From a checkpoint of a small transformer trained on Wikipedia.
Size: 11 layers, width 576, 9 heads of 64, vocabulary 8192.
Architecture: LayerNorm before each block, no biases in attention or MLP, tied embeddings.
MLP neurons of a small language model. Each row is named by its layer, matrix (up: input weights) and neuron, and shows model dimensions 224-351. Each number is 128 + 24 x the weight over its row's rms, rounded and kept within 0 to 255. Numbers have three digits each.
A block is one neuron, or neurons of one layer that tend to fire together. Before each block is what it responds to, as a language model described it from the Wikipedia text at the highest values.

Responds to: Mid-word continuation pieces
L3.up1588:135121126089111140127146119142153126148120132117141131128094150130119122138126174109126066175138154149175148131187140133118135162100143158125164101074161106122123099111108159151135108169156173175146149079138137139133129111123113130142141117157114110140179126176124129165137144143132117134115130121109130123141118099126141120116119106137142117171147128104149097118097133097147086145120

Responds to: Mid-word subword pieces
L4.up334:177127085114121119101123153126139123095122137137137107108085115108169134070111124139153143136083076121120135136096147130132140105131155117160133156098114141120077138128123136091123124160137116151123141141116090095068139108164104123137146124145149139132153145107141130141092104130167112115131149157095095142164118125119106099191148105150138141128094135129142128115103118145128112109132
L4.up635:162133168113100133120122136164204149130126162137121139165162201134126117107106112106107179140143100155160120139096118140153159131139136156131176131102127135112137136125101102140100129126134113126140121118115138154173166096164105141130118137116139166116131111100088121122134140137116103104110183166123152158148098105133125172105142135124150145138170118155116102171121108146160147110165
L4.up1279:094091152183161156110175114137108141114123141079121118154122137133110174129081177147177128104129110110103120132172155131170164124130135121132141136149133171097139120115135118098122147102110130091136110183124094144145111142154127133124113128142111151163091127127124140140145156179119128108146121151068135117122112130110121170149144100130144110146109133101174151121093133110122117114122
L4.up3164:110122086159136075126095165157117141139160118129153178171104145113138122193115177094120159188137143129118121080160137092137128142125149125104133131121121143154140091132096099165125161083125107150140093124138124101172099102174110107109134111105162123141104129155152129186111145159126127110133121118127132164112168133064115146140132144145101142094160137143126088099122098165068104115144

Responds to: Word-completing pieces
L2.up77:089108140139094099106141088060137145147090143150125100133145127121108155166152114126184117125115110129135110168156117133154134131129151097087120144100116091141149125119108127157145121184095118115118157122114119117124151095151134124129112128095166134104141156125165118145087076131133085071094133116119125127162126084089150111104147111127098170123102123137149095139137104124124114102113
L2.up232:097104135127161155124165119165121141109151102144136096153129140176134098141156132099115120131159134144120109081090098149134137114126138160119113164135110070160112104110137119160143147141162144104102138137161117137132088118115107110109117113115133121151131130147110152171135167093132110104128163098137104119123107117125110105078132142196138169157138111072135136190122096174109138189120
L2.up418:063120160101138145134181156126140112168145133141154104135090138132129141160085158135095122119159112167159091112147135119124124144112145117144174128118096111086139116126116082125091160113126143149105141148148108122141152136081142117143129085128097131111102136149161153114081117146130137172086133151113167156151149129123116157103121131154141122097060159110105113119119127152130132138101
L2.up425:120092112110116114110147107084098146133117119119100184095137104194129143125128141138151144076145147161117158146141154128121112085114147120138127128107113100204145110133147139104140099141181149132144105120102130177104135136167095156121156144139093150163143133142162129121144110119178126124146140128172137135122135108158132136096135118166132173094138097126127095092151093155138078132128
L2.up517:129176153190136165152143102163090077115126075144162161127152142118096164123129090148134124145118125144146125112098121097136149146142132112126097097106148134115150133125155099107159102185168132157153119134145111110133101081102068081123132107085136149142145145141141157132090141139147105116086095144143100126133128127124160118149126110133174110118102119060102115117124105101136111133113
L2.up738:084098102125148135137132098107124123127112084158117140126150121103105142112072115116166090119176113178139123157081145122141099093131139160115108113140105106123143166135107142155096142178150147151090103129141159134112126104132144135131181096129115084132127114144153141137106106156103107134090154148108121092129111111145131138113095095148156135112085157121148098143145094130094115177159
L2.up747:146114146136165190111141091128141102135116120162131131144107103133089166095079137121149136118119114152122158122180105053123126091107128117086104139101114110145124127147182173132145121118141125091147160100146134157154191150124132145119099143164136109109131108139136141155132129137113150107086175140151106117140135093120148083095122104141133118113125119173104117101111132100085137144142
L2.up1165:098171134157172143136124141104108104098103110182125115160107105124097144112144158147117112170132091146107108148106119134159103141126135146145149126096142124150174130180081133124118129099097109134109152138111165163125159116106155128111145125113118090120158155122136143086140121138114118087106163081101146090138125163150142108129106128124097125134093086096106142116144159084133145090120
L2.up1641:109133130149141145105162119110116114132161147106125161095116150146079142109133122140140119140179124152144118126151124125115098133117153114143136157138099100186128161156156158138102144101127143142152130121153145120149143119138093079131140129091157087136147160095163096133166104111138132130104150151097108107168170122160113126119134135155122198171140127071105141112142096136112127125121
L2.up2370:102095105117150180126100138100116125115141129149099167147107136111091182162119122107136134147079116093141137112122104138110120141111156098172136150110108141126172143128195163145129121119084119154129118143144106134138125104130156149104116107115144116128137124118163155123160112130144135131107133087142104144141171153117102130126118082092154120136101110140173081125158132153130123166144
L2.up2376:108115101117152120170103080167092163136097163123113127143076139063158104154111107184134146144150118132125091142165110161095141128097109145132149145082123106164140118116108126110123170145156088154134127117078151161165133136128160154151115116156114092096139146159131092156109151151119133135137162135123142125122113116135141087116110102128124138160138164133153100132155095118107111108169
L2.up2720:106124120144149137126158142115124128123106084124097107140120121145102126189141145138174113137137107119149110133139100172131109084099115153154141145109108103138116129113172100143139157143130098147108114130136136085132152124150105145110143116088071113113095146166121121137141172133133139163155142136101131119138100164107138125101130126149151119116087122177109130118140110153082140120157
L2.up3009:139135140131175136161159118120124158123131097155100166130121108103118134130152131136181119116144137107131150104141120130130114115106098123088132118164102104116178078110098127129119088111136133133104119121142123133176122143108117099113162097105096112099158188153137157114117107133111146066154158100151116095097128126127141127101153116105122162111106144076154123148128082113107135142152
L2.up3037:142158156118119133137114118167167117136130113139099152100141134152101124137123068154113117142123119143155088165135107133134115093129128075138177144095138104108113134113097154127166136166139132164151147113096101133097127117113149155136087131139146084128154096110131154126095084122165096151120154108120134092121120114120113112048141075140103113123105133108150139129119127095157166132119
L2.up3056:112105095087097116140132139128114136129092108158118185118075110134123132143080118141156110148102124171135170122083141090101118053100143099123149160095106127112169098152091157095160140117140164112136138115107127141155116096186116105133154125175054157125172118107142140147133055105114120173128138147115123114143073116140205133173104102127133133136144104118134145159151152122146125159156
L2.up3419:121140072125145140146105133105058126171140107122118149127086100127099119154167144098159095121139147153166064100173142132103119105151156112136137126125080099154135084129114164103104094099140128160111157122172111093116135157136156128124140154118103121106170112109130128125122145151095101112094146132112122108096128084164102137073119126091144135113122149113104091081133133138118150134147

Responds to: Mid-word subword fragments
L3.up1458:122133099105145126088123135124125184084129141162137153146152144145127124130115124112137093150088128149136121136161101123135144113174160132080102130100162165126149156131144144175125162162171117139150088140158155117100121163136141134092132147123122136099117142086102147106118091109132140134113135121126130165171091107091106127159118076142102121143097132163167127152130096131136141150120

Responds to: Mid-word continuation pieces
L4.up372:116150145144149135127159116158135133155156100141131096153088063161110114143157136152138122150122136126132172128147179155141133122074138156148140124132111143179141169142134166147133138142103148129107100179112132116145106126140159128123146143156108176133129136104165128083144112102035149133139147123118142114134164085125092144129113125083103141152060166108154139119105097111109129132098
L4.up1703:122137138148118142121148146135091123123141133111139108118117107153132147120103088122133150118094109103166134108107143110136131144106054130150114120119129157125118105101119140125156128185108144131107109141144134184122105114113090133095135115103150136104137090158147150097165147152090125091115088158153119138121164090123161082104125162150130105116133129136146119136150136095106121174094
L4.up2520:129179111142127130141127126116133094137121137073116103119134148157092132085105114121136141149094145135130105119158118131140110140116193091054150147169091102142117140176127107126141124090105101122114127108138150128184129153151132120119122151146111149115156116141145175118130085134102096134129160103133152132105143124108127119116130129149124166125083101154131146119113106138130152097097
L4.up3125:133166135123134162144136145106137093126162124116131179108130120133127149054128123101134113127114068136121154102090162131122118101121154167194121067120139098150142120110140175128116140140120089135082149079111162130111113145130126140105149091092150147090134112130122146107134126097110139110126126107118164156136122155156140129130112114121156176093128102099140116117155117144126116147156

Responds to: Mid-word subword pieces
L2.up288:132132129102091122132132149122114115153132159118142152122123112124109136147117149087101139134111155133095143133131139094132114095106146107121138163097122140144125122150155114136107170112126113113149117061131135181069120093109129111136164116093141126133126105146093110135106130116124157087139124087168129171128139145085142124129129171149068115121118130121133089146127098148125128118136
L2.up414:084132123120116163107142149146115117145128156184141145129134150154115122140142101111155099095164139152132143140089117166177141164174143140135138146113129106154149121144150133160139198109154138123089141108142163115107155094085131128161162152145103107150196106104160157121104139097133125118139132136122115151170118141130110107146118093116124117130114117158127103105115101115143123121118
L2.up694:092125113131128086107139176142129141093102126109129121164144176120163144088112153175191144133102136102122099136097095112114163128113132112123131156119121100116107094127148134184127130076157155110118104137093158152113113149129090117106075154091136192100147139112155120106130129147145115129120127097111108155142137118163154115099085073143124134150119111140135152149154122125150116106161
L2.up926:112132103141082124137167115119149142143167122124129133182124208103143091096121147171088125121076100131127143124184153127131144101107100111103128118121123145127113142125136152112100145133135124103123096092099153154133089105109145151112040180137154139123122164116125101151157136130108135124160135115086089165175141171110148114147131108153162143149105128140159193113190149137151094129177
L2.up947:115146123133151136094147183152125118133125112098129165167115152091124106142139137107139096130124142150132091098180138135124143137105130136170127126112137144133123099078096106147101136126162149158168163106144109146116179099122148126113141127148122158112146114129141138106165150087123132103166166174156155108132151114109123105130120109122096124121139141133159117085103142139184111096138
L2.up1152:142116153118134153134155118100159117138116142153115165127134181142126164149114145107143111084099119183137110153165141193127105114116165147103125124138128132140136146154142163128136125161118137089107143168122153118098140115072100122159127109119141103111132131136149108128066116104159149093130139120117124158112059093104129091123120136154139159073129156107158081116119123090138168125107
L2.up1299:144141128122139093190087122172142135077107142114154111156121094112112131103112106168110112115147144123133145172121139133150114126089158166152142116135120160120168123128111134084158115137147111087128162155119126133087134143158129141098092086122142119099116081139101164153173112122141131121155152110145126118186115134138140121130150119160143148101112169113120173078158140127132119142124
L2.up1377:155175151171130141122127120092147126105108135135121151105172147086180105081115075082140124121129131122119137141166131113131085101176095111146120120129138167132129094090121134135167134146157105126108104134154135151099130124117173123159171108173115125145149138142170167140140106134105144165179139159155130145151132095109091145071150092121126118115126129076108167110111133122145141121127
L2.up1385:142102104137113129100137099088098098162134110107085143117150158139134118139126158103082094141138162127139122078118155113126102132114105080102115091152109131127129152106125166148128120111134134132150145128130133175106165122139143109136182145149163161130118128119111077092097131090143178104130113085112140168079117086116084136132124121127111159140139143157154129142119134114116120148177
L2.up1808:142119133123139145110156153117159080066127086137092129172116156127115144165122131178065114167150119129124131112116090131114136118187094188102153152123139179144159122151107157144119140116163154099141152132124158139097137088118118139100145166104139140101081131101114140103141183107093112104139121096111155129127124141138136108136087094151135113136128116126145129103112108128137132072136
L2.up1845:115131102107143125150140129095112115168126105065117145145149137119153108118172145114091123135172118189155117164130121099102123113101140167125162151124154138147187136142192138146126141097135128143157135107126145153113150101117131118119086143135107148133138148148154156141170131123154112125093110113140116093135102132093106138107137125080096155057120144149150130119145131092069167087118
L2.up2074:141158120108144127141146086125066102127134106121097165103152094120113088120137165174147122120127101147099106120099105171087158206121140116139102144112155089155111075106143119149124147114134142136114137131145124163162129093106138155120121157141162129122127125155134149075168136092143133090165122132122150109119124139150131131104130137133128139126127117155159145169151110152164150085157
L2.up2468:146120090146161166147078161120132154122130107127111107132125076154133129133141174043087132149122123128125199139090128121122114133127086141111141162167123155145133115165155140095136087131145108111100129153104183133118120079115147103140139169112172104181115133151132156104124101111133131085129101141132168119157118095082140153145158103153117143117135164143141159135114108120114176101159
L2.up2740:168153133135113169117132139156165118112177102139149134116160159138138139142108158171130146121165141107127158151157109167144082140195106166154130109131096096131111080129129132129130152152165150097137172134117112153137158149100132112114145136155100128131156127106152134138112133119085109110146120113097067135137134071088118087121099131126155155139084157101102140119083130095123148153141
L2.up3236:137136128134129146146140149111168088101128090162140136098127098136099112154137139117113114122126133172120147120101139128114151070097165137094123169113126161122163116132106161101104120140168108150136105129106127143104094064156118154129144133090127156151142127121130135174096149148084153157165088107163153149137120118140099127186110114153151089153139124124118144117165107140153116114140
L2.up3272:110097135123114156114057100128132180167094121104132173123118112119113117094114142137173149106150141145135117147133083131121130133101064126130139114130139159136175156152094128162125121177126182128167143141187184151127134092175145164083132139086134155137142147151130131150126167141139168082140145158062142099107123140123112120148122122123084152130125142091140121086113116099098166100130